From a checkpoint of a small transformer trained on Wikipedia: vocabulary 9054, a variant of Muon for these matrices.
MLP neurons of a small language model. Each row is named by its layer, matrix (gate and up: input weights) and neuron, and shows model dimensions 160-255. Each number is 128 + 32 x the weight over its row's rms, rounded and kept within 0 to 255. Numbers have three digits each. A neuron's up and down rows have the sign that makes its largest values positive.
After each neuron's rows, "fires on" lists the tokens most often at its 100 highest values on Wikipedia text that the model never trained on; "fires after" lists the tokens most often just before its 100 highest values on Wikipedia text that the model never trained on. A number after a token or word is its count.

L3.gate667:112174131200159126110178106141168067177132058139125195115195108187071124130157067115166114140149119114172129120112119138183145138074124082162119147104151116125124120129088128144125123137117083133134115110150143144150149218086122103146112172145164145111130126180133069102103091119117129147
L3.up667:120136129126136103103161096138149175125087146193182102067159147107129073184118116033112157153124147168119068094115136185135135135131165108136159139102105115134069126158123151111128142162160092135188094153118131143132180231043144080132119149162198130123102192081166091107161117151150132104
fires on: " as" 32, "as" 12, " As" 10, "is" 9, "As" 7, "in" 6
fires after: "," 29, " (" 18, "." 10, " \"" 6, "h" 6, ".\n\n" 5

L3.gate1057:117150101079104142168100096166139154081129129100127071193148115133132148106143148154133160154142122152123065163041105196103145118172141165176119121164083137077150091133146153137149119179094139095118148181098165167166107102131140142142135152132150135085095107108115106113136138154122147144
L3.up1057:105155140124084149100104109094170135153100107115137122052155097130121070126129103123116150099105193136193102114116104125087100068177142118129159155144128165103170127100085096152152146168131137152105125097180147112133150131081136087087099072170137155050177172094120145063140125066152082111
fires on: " club" 16, " group" 9, " station" 8, " organization" 7, " company" 7, " band" 7
fires after: " the" 49, " The" 12, "The" 5

L3.gate749:107150105113072100109138138120150194129129156159172100138112119141117103115140125134094153146145139177107181168132149152152060035109116104158160124107097107104123155167116041141085135134146125161072097165203104147114153148129052127146100129163114150165183176135174144127161171081154190178
L3.up749:154134083078093134127141075135126138147137169217122178096179138125128162156146125134133197091122135105132110140066064088124095094086122118140080165173118091068089129152154077128170134119138137057093085110183134140096155148168155112111153132152164170125087211171063121159117071064161130152
fires on: " which" 87, " that" 12
fires after: "," 62, ")," 4

L3.gate1241:154133141143179110108105159150171123158128134033116187148092120085106170118103130103131126131116117073176148137105125128152159140093121120095141077116118193061086114142144151116113089079144123154176166179142085086125191128149100169065146143123167156131111083094122067141106100143166157131
L3.up1241:126125122148175136160154131109083154168160104056132115106163173165155141105131157150131184174091157105117089165148122161110157144118095199107080116187143142103158120110101127053153115153146109102160188154134100167066138141152155142129102161125120108191069092154130155119086124090099097114
fires on: " " 26, " %" 19, " Length" 5, " |" 5
fires after: " |" 53, " " 5, " time" 4

L3.gate856:181149112127127135136150138117132162169154172068112170096150126173130107119154165207093084131160136116143154100130147137150085119075177088140148143131095113146153155160136128146164114095176075174128135138122143119179098120119082079113128133142136105242105085142151135176148083137148128090
L3.up856:133123147092116108113137156112098125134130141086057116126136161148118174145173155109057092119106190125109108116194146095090019159069146140134131201146086128154130130111116132182145133101118149126191130142146140154207155112086123138162146094115151102114205127132132113145111074124125145073
fires on: " a" 25, "a" 17, "d" 16, "th" 5
fires after: " (" 26, " \"" 22, "-" 6, " as" 5, "—" 4, " on" 4

L3.gate792:109105130166094142142108124122143127140081163087142128158130069152146138082127058151131160122139092161122128121159158099089129120109090117069165136154073109095050119119136095105139210084109087112052097112150127131167119122159122138075162120122144190079105128141175134129148108115140137111
L3.up792:169085156087100091115151163116128127108170150119172195127143146137169130122104097116111131132118128118128144113152141101133136184135103131187088123135149113147161112174071141160155081111092116135162111092199175144160140110121086090115130083148103087044124088111137086145110161131116075132
fires on: "00" 16, "7" 11, "2" 10, "1" 9, "3" 7
fires after: "." 97

L3.gate1455:097122114087167126115084047150111148167127133101125166087114165117133061142152169206086088118188109144117153152053136108130127135160123142132140111116102096123117142104165110168131059091139117101148136170138095148135123155154120107154153095194124097082105166171176101103135100072152191194
L3.up1455:061156114101112118152120170100054108073084134125135092192128188120143164154141178168063120151109104115129107095155093148150092168131152109111178153227145065114104062173093120084130178104118219119142121119117114127170086155150119107132100142081160143141118147114206112093173120148160186136
fires on: "1" 28, "0" 18, "av" 14, "4" 7, "k" 6
fires after: " (" 13, " (−" 11, "+" 10, " X" 7, " $" 6, "T" 5

L3.gate238:148152150129169139058094152158146151127133140158131109105154186121106130131110155124147121138089131073150124079114130150175109084107143156083145123135117102099130138124116159040088148101174131125079131083157176116102135156077189120155168136172088141081117154112099123119090089152149138131
L3.up238:084167084163125139112131095146170129178061084189118090171080086104144078096190085143143105161128073133095146106147131141122130165117146138124137147128064124123115109159105153150137155111098093150100114169133091146115112104221163115118139174143105153156133089136143139149148125134109136184
fires on: " and" 91
fires after: "," 86, " and" 9

L3.gate548:110159164124084177116130173155159059150160128162141155118167152102143104152081134118104131112039188145108147089098089133174104162108103145190080122133106108158167180152149120146158113063137170147152153109086038160130114117079166078136131141151069123169128164098088117148137119124103129092
L3.up548:127159117127170126150163149120148120155150111163084109133086107155149149175097158109105137093098120142169121119114071106107113127141105186082095167089166124153132125144097118132108115110143105127155202091158102161138115146072119198102148115133119106110139123094163050138062110134081109108
fires on: "|" 63, "″N" 8, " |" 5, "ed" 4
fires after: " |\n" 62, "0" 5, " chart" 4

L3.gate1547:115135123142130124131182121116119135124162130155111124124140100139108145168151136085159131124195113124168143116097092099133120120128110102144115136156101128087114166094180148155129126120140155051068098141144149183072083117116132118141083168136153116095134127102075085112182047151130167095
L3.up1547:127173165119131129138146129147203103129085174134117081060157114094164101129078071154120096072146227142170111119087120159152158114129180168128180171126115135097072143138141111120106121090144077114199131174126122176159134134142132121119060144177049181172171147085115123131184113119141124101
fires on: "A" 27, " A" 21, "a" 17, " An" 15
fires after: "." 25, " \"" 18, ".\n\n" 10, " (" 8, "==\n" 5, ":" 5

L3.gate755:130074159155078167112130141131100154162130144104155206102177168088132163129149139137144121168133080093104116165109131113129107072154167140113133133086059134100101116105114158192085147158120047127141149103112137189089144137085137145098111097086128187102126160094087148146098057221113129088
L3.up755:154174107144081148068142114154204084137092182176097140150168108208115169133118177113164121161148188122161165120146141074147167130068152136117171115091153129067169117191099173139167169100180144136122072137140151132196150139135139137059102121109137137074179173104103144081178137148114116125
fires on: "m" 19, "a" 18, "s" 17, "e" 10, "h" 9, "n" 5
fires after: " (" 36, " \"" 20, "/" 11, "P" 5, " p" 5

L3.gate1966:149172086117153146106117123075111126122100139153070150112108157101123105077113120112131139088154109135135128088110095121139147102119140109128108136124113110124169127136115125171101191110145160154075192116115182103087155165107125138113094105109164143109091150103125119105129148124128149089
L3.up1966:183128141145061129153095171085195085154159111170124170151105128119183131086148129125153190110043104146111157108133144120128159084084139123155129148144114106153143124149132152147218147112152108165072130114089122135126164086110136176057142134113122086089152124111127159167164123115106157135
fires on: "2" 96
fires after: " " 76, " (" 8, "." 4

L3.gate505:085171115155118123106162151072171130124135108173146161117099124129152090123117109125164126125167063084116115052147063099156117115131164138071139123106123064090112131154104110165130152058119227120170120083146167163148099131042070131144168100100147130138098151131124138114152139125118207153
L3.up505:083114130155097095144098080080172121191091107210061054162064185110177083125088136153120123123068098112163150137146120113171107100138141180099137146082128110062087126134095156147164144212123098067130137058163169108190141150077109113154101126133142098206145173126133113072135124121128145127
fires on: "2" 47, "22" 13, "25" 9, "20" 5, "1" 4
fires after: " " 71, " (" 13, " $" 5

L3.gate1780:141166151186141093116118136186170085205150142162131140122106136100104163152195111119143094140142145107095065097132144092120117145069107099101144202116133133111177161132140104139091161162106114182079051105117131093083162163124146118220147151134107095092097162138126089157157091077105159138
L3.up1780:140082164128164162185100148166159147173139124219110096178191132093130138211175117091113107140194154106108073051105101148113124102097132110037182160161128161116163114111137152133178149076114071189130153057123173192090132157135146132146175180134131111127105131136122154173108082125144097165
fires on: " with" 35, " and" 16, " to" 10, " in" 6, "ing" 6
fires after: "," 60, " led" 7, " sec" 4

L3.gate1924:125168169112070153092227146105105061104157163145128161193108082173094167176105136079072132147112085165139143108093064129118145113093116157166120134096088100096111163129078121177128186093115064132154119179131143110197115171106138145093154123246128153167140127101137084172202114155171124135
L3.up1924:120172162161117083119119073146113078142121127095156162167157109095112146188114144094215171057106080115179104186107123126136111200102076162131119124192072168070113112168090147075164133159092154149140129146097083109094135122130085193117091163122137095143090107108105108115129103166119199141
fires on: " " 51, " |" 5, "pe" 4
fires after: " |" 38, "." 15, ";" 13, "1" 4

L3.gate531:125116119162112083136128106139131086137112084133110066063163134101065124170167098169116137181067134165118132114094088132070141146172122121146104147131113104146116171158134163114114138103059104171143162153138111083101171145191118152125148150127129106092159126145113131119073073214113162141
L3.up531:075087208140105097076176186126046093082153160118154137157208135113096204169115209155113187121129133155118133063111179067060114143149177107155206122130177124171139153147153118123120081070131133118176144127127046115142144206168126115113151181121133029146097163135070154140148151084120164116
fires on: "–" 47, " " 27, "-" 17, " -" 4
fires after: "," 18, "3" 15, "6" 8, "2" 7, "5" 6, "4" 6

L3.gate209:108151174092037186099135146156151125150064080071175133087105151065129118108129088139111051170107134150128162133097121107141169113177091099111158144180068125130102112157187138101126095135098082108112138166126127147076134147120078135075116139112155134165125124129147179118100136154153156119
L3.up209:099058099102188137091185141152139133131113102113170161085109195098136071132094131099115161110127142104088136179173131168139153142160126169124115100133064129043094107103139066114066096134175069070151146169176156150113179120169080109084081125045133092163137130100161131124161102157106153060
fires on: "0" 23, " |" 18, "1" 13, "2" 10, " " 5, "d" 4
fires after: "-" 27, " " 13, "–" 9, " Ar" 9, "0" 7, " -" 5

L3.gate859:132168136147118139115164188134104132118137150136148127115148156123083108122165144126097092135142123109121126170114069160118114102085121061164210203154142114183139108102119150073137161110131093112142081122148178133075130175120121091185171168146080166113155160143113190114105106119132092139
L3.up859:153137099112165177124124103092171136152123106200154097088144135157082111178094166131104092092116112128096144068163126154106083131155172129134139143075120139123171127143082178114110108126149165119126022097147130092127155111108168136094174121133128138086104149159183165122101185085153127093
fires on: " and" 57, " as" 13, " while" 9, " which" 6, " though" 4, "as" 4
fires after: "," 68, ")," 7, "\"," 4

L3.gate1853:108151129147175108106122122185090110132127124188152139107096121135170139155147050114095076141125090141156086140128137114166146100096078103143117109115144157155139127155131145093091174129056085099127060166198183071103136166127137080156159074166137193223178133068120133110141113200150143117
L3.up1853:119143113105112118210127179116128115185110132132136100096132142105099138176117125174085088115127078169072170181152120116178130074102093095040134154120154163101104106150106095137125151109142180135107104109182120165108113134089094093163191129149126114168093101090146165142097147200127147203
fires on: " |" 70, "." 6, "end" 4
fires after: " " 54, "0" 6, "1" 5, " |" 4

L3.gate1174:134163162142147106107135179113165095077133115119097140115143110088144135133158142140113122080104126146129109128117102098131115096180159122181114143183077112077109173131140099143164096112113115021083146108101127161176149076135114175147170134155154043129119146082165111132092123169147094075
L3.up1174:139172119159112145103100166126139149120134158127135103140077146202104130185087093071157135101102098130142141122114087108129139138096097182128106129128090110069066204113122108092101063102115161153115193141152168112151065182158107128091122087139129115117168108088135118104163107159173151146
fires on: "3" 23, "2" 15, "ug" 7, "us" 6, "1" 6
fires after: "." 37, "–" 10, " |" 5, " Th" 5, " pl" 4

L3.gate1907:106129096149116092081115134136171137101073199105167109080103084164083156178094158133122124149142144115120069173104123133215154171130141180175136184093161120129120111086149108136100138163066089140136145157158116096118169128077104146183165097178086028150133088096158116167082081075146138107
L3.up1907:112148082079070117131107119106155164149139107072045130086156161112127114161140151064160131112152148163178120101126147089143212098130148126130136074108136149150153188142091088131108184101098156145167146101139145126114108155133080045110124116117165171188127138134217109124176132100079118081
fires on: "." 55, ")" 5, "or" 5, " " 4
fires after: " No" 36, " c" 8, " per" 7

L3.gate1894:088172136149190113115175135127165129191161109115098155151119184127114176149182089114170130120151074119140091125073097160160116102049136148177166198140121175137159177185121136126116097123099159103110068096201119157088118112168142135130150140126145167159118216134115108145140084106171121136
L3.up1894:086114175096125177074152163127176156191148112115161123108111162127146147139154116135164091133169116147125118096129123094165087134154102079153143145158135111097151161124098175177108145116145158141107159136130180119110096143170202165175115135136189125071189145044126109108060082109074116141
fires on: " with" 32, ";" 15, " where" 7, " while" 6, " most" 5
fires after: "," 65

L3.gate1503:136206119188118121196165135125143139136132159162111131141109140070160122145160121131131140084099091106158162158107117137124127147119109222053118096138108116144092179143194141160151160076170184146159139148130134075163103053157066062111167118115152180148107097090111074162134114138090147118
L3.up1503:112130150154116147139070146112139121179179140092146075186145149158139094122083114141117132117051098128149127153123187147094166147160124194119102064172062119142065157157146164194162139128129102110137185172116143136143151139104133085117143070174174099100100159182106065108117125188133166132
fires on: "1" 65, " Q" 19, "Q" 8
fires after: " " 62, "\n" 6

L3.gate1091:142068126076113105098193136121108189154075118137096125144099086210154133090121152148174169109126120174126150153138119091139160140079067089128075117153104114126098110135085112144080156108113187128100099168176118154076135123172078174153064207163151186180121133143116122057127167160156127138
L3.up1091:138057157103134161090086149109158139142140160107085110131100153143105143111126136075140118104124101127139138137106122123206179127138144095094127212083064175154063164139117163182117175157119133083135158107152136071079104040077133133109087139160124126227162147109103172085140065082170151136
fires on: "5" 39, " one" 14, "4" 14, " two" 7, " number" 4
fires after: " " 40, " a" 20, " N" 6, "," 5, "-" 5

L3.gate126:120075140097134140141125154109117148155080057113168158155121171133099145119179147083125122105186126121089097161090088141144126125129116146118172101130169117097118169144108111071109141094103117151101086126154121080176069125146103090084180131167149160115129082091132111132122093134104099125
L3.up126:103089173123103136108146143155149167157083141104133089109110146098122143089127140131148093108122149115148114154141094171090085131074124132098125121147160165154142145155088154095123149148095119144114124137156121090121142080135121083116133125126135077119143158126101110146114059138163128143
fires on: "." 50, "az" 5, "iz" 5, "CA" 5, " " 4, "um" 4
fires after: " No" 34, "0" 5, " |" 4, " Hor" 4, "ats" 4, "NA" 4

L3.gate377:116097176091121135138156173110142081173191119127151179082043114084169131125073142202121144067113161086147129160125120095117104135153100171146160174139138141120105087142115137092165159127130168136134108199135119156104114142115121166146139147106127092134134184127112192124139151088121151119
L3.up377:075101103110130124125203076127169110077163103107110117057130156081115115127130146135159081091110133089196148179088150101090122134155112151124116151116078140057088066138105113151125108115101079071102184161097086111170156125146087184188115122166109153108064097149162200141157127141142064105
fires on: "==" 55, "'" 10, "|" 4
fires after: ".\n\n" 36, " |\n\n" 7, " O" 6, "\n\n" 5, "\n" 4

L3.gate52:120119149162116106137110120100113166191106131167109066142149165156134155176166151110102111145102131128166106101102105129141149209176148126162102143148131122100169099128132115135092147097095210156144157119163138133120137111105106081125124193105082152144151114080150104076121082110142138199
L3.up52:140114142126103114197147164118087162179153155110150151118152121117153118138138121103177097126117113166095116095185113083119063143096113123179104114174097094107127180118145117128127124158141127159135106095084073087140138144101109158125178085104173146141148119110144133086119131120120089142
fires on: "0" 78, "2" 5, "ig" 4, "1" 4
fires after: " " 89

L3.gate247:124109124159131072141122148112140108068112110145075146071145133127092101116096085124093167167176144142110125127100147169145163169080136152101138104108115140080152129127151157112140094151161090136140110133106146172165152149094130132114136137131125133126088151139103164123123166184147136109
L3.up247:147087127144164139137110160156166140127146136154174134157076163143081148132160105102111145097143118105151196105134147138104176122067122151134091171173148146117097147165101082100127126160099105154124121114160068153177116129116155151102145149091159114085098225102091195086134108091139076085
fires on: " " 43, " |" 21, ";" 8, " (" 7, "o" 6, " /" 5
fires after: " |" 31, ";" 12, "36" 7, "22" 7, " /" 7

L3.gate1416:192129121165107133111167148135149179195118124116076146175102142144164167168115164140185128129097090115158130150131075135141126163048113158198137183103094098114085170151095159103173125120138112084150102165186142109105134093060048089141113106169092112103176133141142110108104141077090144124
L3.up1416:139121097152087126103098086121193118063104139105161154153114080137112115128131077135180121134136109088077138146107118098179169125130153155183159169115086174102153123090075135161154149162104136125129108092154122181140114075185105131098125172107169122169116121117127113124112111095121122131
fires on: "." 72, " Saint" 5
fires after: " St" 28, "d" 8, " Dr" 7, " vs" 5, " No" 5

L3.gate1978:132110125130066061108116157113143082158187176210169123162125184083120132159135117138085143091124115149130166096134112157110211114049149135183077166175151010102117180127134131177134159176136156139150131119127159126149120133101103183101119156138129146146091124148165123111121076136152116147
L3.up1978:136099121156121107209110127129178117129169160147083163142088171090155151096146116113120086181113162059091162135135151179090117107120120148179125206152171153131083123096096148067132128161120155160129113103131157083179118125152131087161082161113152107118060144108121104159106045140173118137
fires on: " as" 33, " with" 28, " As" 17, " age" 4
fires after: "," 52, "." 14, " the" 5

L3.gate1132:184118173101133114070142160129188141147139167109114118152084122128115105129165140087159161159111139145156130121084179086107118193122087126146161157093142098103185131156125109123112178148165116131099114077159149126105145093145086128079110124145125160109133157134129177181138147144067089099
L3.up1132:136141145197105139106203181133098098109105138111156088149110154142166147146131134188124174140117154114095121036080107120182120134104151171143155101123119098090101139105146104126102150097130111111064089144078133140118146107135095126183113095124163120101114129107067160180113168073123163131
fires on: "3" 19, "2" 12, "1" 11, " in" 9, "9" 7
fires after: "." 61, "," 6

L3.gate525:123108180143091128114140137131147078164086196066123173068160152129084132118106073150151126046137129092115136093078093143164100108101107181128110105147091151091143215094083124140172150128134092096145113143162127131166101154139096128115165152107126162080146200137112090164085160155134167078
L3.up525:106100067136100151124105143130121081089092099121089113088122094084131109165138199119124113091116210129096146140102090135122125112054132094117075085094099131125144097120169130118131119092161134101134143096095094146147122191111148109143077094127131107210103118142100154203131114147100176200
fires on: "9" 38, "8" 13, "5" 8, " later" 5, "3" 5
fires after: "201" 26, "200" 17, "202" 14, "199" 5, " years" 4, "198" 4

L3.gate1029:116157129158064119073100169096155091161117152164093105138100164174130071076144099149072150139096118147084124068121134131113095099072128128067097140136131115124140141119178141165157133110130128169079087143086153079152121073101114113114130138122141100127194191156169110101165148130131083155
L3.up1029:091158140102142142162126157127156111124168117138101146175172170126040124083083079185135105129139141115088085106156155087176108047094175162092094124124160094099156131149177092110149078106123074145095120166131119147148152111087113122128126141191130132133151131119145192215134120130098163107
fires on: "18" 23, "20" 21, "17" 12, "16" 8, "19" 5, "on" 5
fires after: " " 53, "." 6, "′" 4, "–" 4

L3.gate470:148117118081079087125120078125176171115162153157086145110130103136110087176104111142186144144091169166098105195171128129140171178154163083112187161114132155061101148197156115163074095128154086183091103103110158154094078109149173107148140135106119179105139122130171116071180168175108139133
L3.up470:106149146165121158092113141172140110133095082090168071167140094112129133171082089126133084130166158195140117118109151143122081121094163155140103139161143121100139163147082110111148144123064135091120144124112112175124139116162100082184091157121100105047140130122126134177141146144075138129
fires on: " |" 85, "|" 4
fires after: "." 17, "3" 10, "6" 8, "7" 5, "5" 5, "2" 5

L3.gate435:104138159176077085116073129135129100110171169146119124145127121104152080140197153109148175079082136078134103108049168093157094175103135141188076069114161173115143120097105170159115063094110107167110110182132162112132117128072108151113135104175165102218145121206095138127167147160115098105
L3.up435:099103082115140121137135076150136173117105162157150103169145175109145142207141087067115090024105125113093141159128114124124150143092103090120076130132131114140134091089114118134086144119118105150151113127101088156054153189164137114087135078127150115151147106108122129135110168160080167146
fires on: " I" 20, "I" 14, "n" 10, "f" 8, "b" 8, "m" 7
fires after: " (" 34, " \"" 12, "/" 8, "." 8

L3.gate851:104111173160061109148119085122145093152118074084081139100106152160063091201227165067123086147156084098116112085094102127149110132130083089110123103131112128046224163088099140139151132151171134121074105123176122102175143100128133075161129101097141110094114114109141057095119069176101144130
L3.up851:107127164108096151138136152074170142100164091090100096162159140128141074198183103110107177110185137150112165125093130124122150153083122168131111129196090134099161134086144112126123111171163091175119112189156098101175126133142169123135103044151161119133150079135132138120106087144115102102
fires on: "0" 49, " " 14, "ro" 11, " —" 8, " ro" 5, "or" 4
fires after: " " 47, " |" 14, " —;" 6, " Th" 5

L3.gate252:117089120159139072117122088162137106121191101160161116104194096075114110137108072122191098119085157064100166137198140140173149150095110116170149136151192166117129197124144150095094160135153165107151133153032165090109114122081149146086128117125124140136145120144114187166165171125129100153
L3.up252:173114079162212112108118085115147150111128120220098134131139161123130113135110136088162091173025175139114152151215133161094099108101145124112187154087153132137132146152058178121123191107088074133111127115049119054137119149142132099124160174097133137140157112158103103134113133136166122084
fires on: " |" 97
fires after: " " 85

L3.gate1104:106078105144132108211131229095137095111131102110162100107110132080147116192188061110125114099120165127115097175136138100100156132071099161134143097145080123112181065153151110116175153070090155191162162159154110174133131149183135122110160100106150078119150072161124161137130156136103085123
L3.up1104:189139134155114103192104156155146124073160143102137134151101094102092159135185144153136131112153098091160148136072153121150123110111164170161178099165097161136146159109154095149085092100130113194101158117137108128143136112145091124141109141197125094112102104132176171109095178129160125159
fires on: " (" 62, " " 22, "–" 11
fires after: " |" 22, "2" 9, " /" 8, "3" 6, "KO" 5

L3.gate1543:102086105108166164117134143107108132146080124157069087130101179133120112125150153198095129104156100131147188164115118079108155119112080167157138090139074119092188176105126158121165113127141125165180144140141112138034074142110153148152142125121078115072173080061175092113109130131144160110
L3.up1543:157139122144094154152057140162137149137131125100144124146138102039128049137099111125122154143100154145127089105089141170146071105113127146128122122162156106126120148119137148120063142169129131139109133150106156084120116137147146135116081153127179148150156173111097185078113099111131097191
fires on: "0" 98
fires after: " " 70, "," 13, " (" 5

L3.gate952:102143080129092134073131075135116113109102111082124151119142122124128158182158113110110072144098101167135151109138173152128170078143159146128056123111202128183145155136181176146146136170147108165171099107144141207120104108075131123085140167131180162170174137164196132096151073151124141148
L3.up952:122140046130095126088099129194145166154151080166154130082123132098115108133155120166122090068112129084118125140194123175110113116155053181164119218085141181145106121113145164100148149160138177072119120167141195196079116148124147125077129151115122147215114101153112120135124119186136187233
fires on: " and" 90, " or" 7
fires after: "," 65

L3.gate415:141113150164143132085100105135114166158158142172188167111134174163122154110135050150126148116084150158079150143110167169114144138142110170180065110082131124099130108087130133118178118114086089115110116126114150114166089171142164125108159125093103123161138114109188107092149109151127134107
L3.up415:180152094120145096101110147152115181121102144171127124152155142149148130103131112191145149177114146167080175109171126131163080150108102144147024085171149067136138094160202170088123166128081116085081218097147176152149181123140108105145156092086125147139208122150111115151117127138132105085
fires on: "11" 18, "7" 12, "10" 11, "9" 8, "ing" 7, "l" 5
fires after: " " 43, "\n" 5, "ou" 5

L3.gate993:122174118070096104087108123184170139144091124074081182121130160166073096158160089111188135110158064155121138137116200171058109119134165206123174090140178167134063131173136099104107148099154056110129173109093131115109110094115160118159191136110106120092156108118112138123188152127091153110
L3.up993:151178151109145130128110052171154144132119111138126133134114130168101132171204113143117162130117115134129085173152125117119202208108157111087158163169154130110084152102111194114122100114137182116113118151108222140135125154123121160156096093088139178147081146171186087120135126143142114118
fires on: " city" 15, " club" 10, " there" 10, " area" 7, " region" 5, " film" 5
fires after: " the" 57, " Un" 7, " The" 7, "," 7

L3.gate1929:124133083143146087144111092135154159153131129138047140066159151133139155133117115145204152014122128050113122077129095122124111131129131105140149167149147110122117138111076171155151157138087161101096181122128107106163109147097085087119112081156077165139090107138114069167079146142084133125
L3.up1929:178159160152098095126076072123115169107132123111097141201158092102147172188119097113157124105079109075138110163153129157112096125177166135134119120146173068119128175083104153148120138160081091115201181155164110117130083121169130157070145114183065125181081062148142100141086092140090086175
fires on: "." 40, "b" 17, "g" 13, "f" 5, "age" 4
fires after: "0" 15, "–" 9, " (" 9, " \"" 7, "1" 6, " vs" 4

L3.gate597:138086108154130129166134110136176125081099103111119165139138130120105125132127131129131158077094126113167137144154141119104097138079095142066071142150143136089188157116167069105139119118152076150113121125114121136129148153151135140112122133174142182037171188185082120125126135130121154139
L3.up597:161087134152184093082079131154121099133129077122153132180148165094064096119130133164113180100150202125088122103129138102122110141120107132143148177149136159148121129087095196139038131065110170086085118130126144183097117151170144181202148172131175085157128127113096104050103112128096139032
fires on: "b" 37, "d" 18, "l" 15
fires after: " (" 36, " \"" 6, "–" 5, "/" 4, " H" 4

L3.gate242:105073126102144106111155174095168098102104201124133205131066144126055150067163146137108165109107111175099110141136181066141107149173167168128091156141055131106145143187112176110163134177123124146144124118087098128130092118162125089109160140120148212132138124174152169125137130139117149168
L3.up242:169062129088095174095080198142202131105091203106089136147122093150119116124110110102121158137131166125140110115131124120136121140131135126066101089097106207046159069142110111111099117145136127114064147144170103164172139149173157136120139078048172099082112119083167171117141095148102107194
fires on: "0" 54, "oph" 9
fires after: " " 65, "os" 4

L3.gate1238:142084108099135127153149164131153111117149156118069095129117150138110144069197128220086165041174127142141112141109084132138173108145139098143166146127132131108116140045134105096124115130082105146128153147120179113143105155181142147112149147131088100123144139065146148120119142089140187134
L3.up1238:079131089105158122185125127111115107093122186115149094157115070145110145117154086144108149109146129151155151110148111102162106134091131097177175103137136118134120112124125138114105095089182060109106145086125089112156138125127162159099131132101079178149154095101145097149114101094170129170
fires on: "9" 20, "0" 13, "1" 12, "3" 12, "8" 9
fires after: "." 86

L3.gate1262:115151155119121182102145109124165092151119190104175100110142081136068111136142105127130122118183158111127108155143081174113177165119130149163158146171124125143159152085135125146111129114105108091175169164133094203103130107107143150164084093131118091118137067114114068121173146115138066160
L3.up1262:090128125071160114107145144154114181134161116151159081132182182104075094150086188106146115141155142164091147093171174169142116090191108062162078069099163118112112136126089134176151122097086079053135089116110092123135069154159120103091131125140113085097102154097103037117123132177218050140
fires on: " |" 19, "at" 12, "ast" 6, "ll" 6, "acter" 5, "ed" 4
fires after: " Votes" 17, " B" 13, " b" 12, " He" 8, " she" 5

L3.gate200:132089145099150132123116170113121148143149109117088130115148120139162189130149097089146106118172121140170058123143129094133085167088084123178148099078165074089105109137157103121142153160139094111130143164112114140180139109122147163151149176088157030101130130112106159159143099153207113130
L3.up200:114125102130131137165194122157130134102106175127183117137109093190119165132092138134063089150181118133093158193172167071106110095182165140115119083154112156174162120136111180076165118049133190230107133089149147145140119123141132099139111073163127145112167115129088157121110075122130140118
fires on: "or" 25, "." 23, "O" 9, "ate" 4
fires after: " St" 22, "ig" 17, " G" 10, "g" 5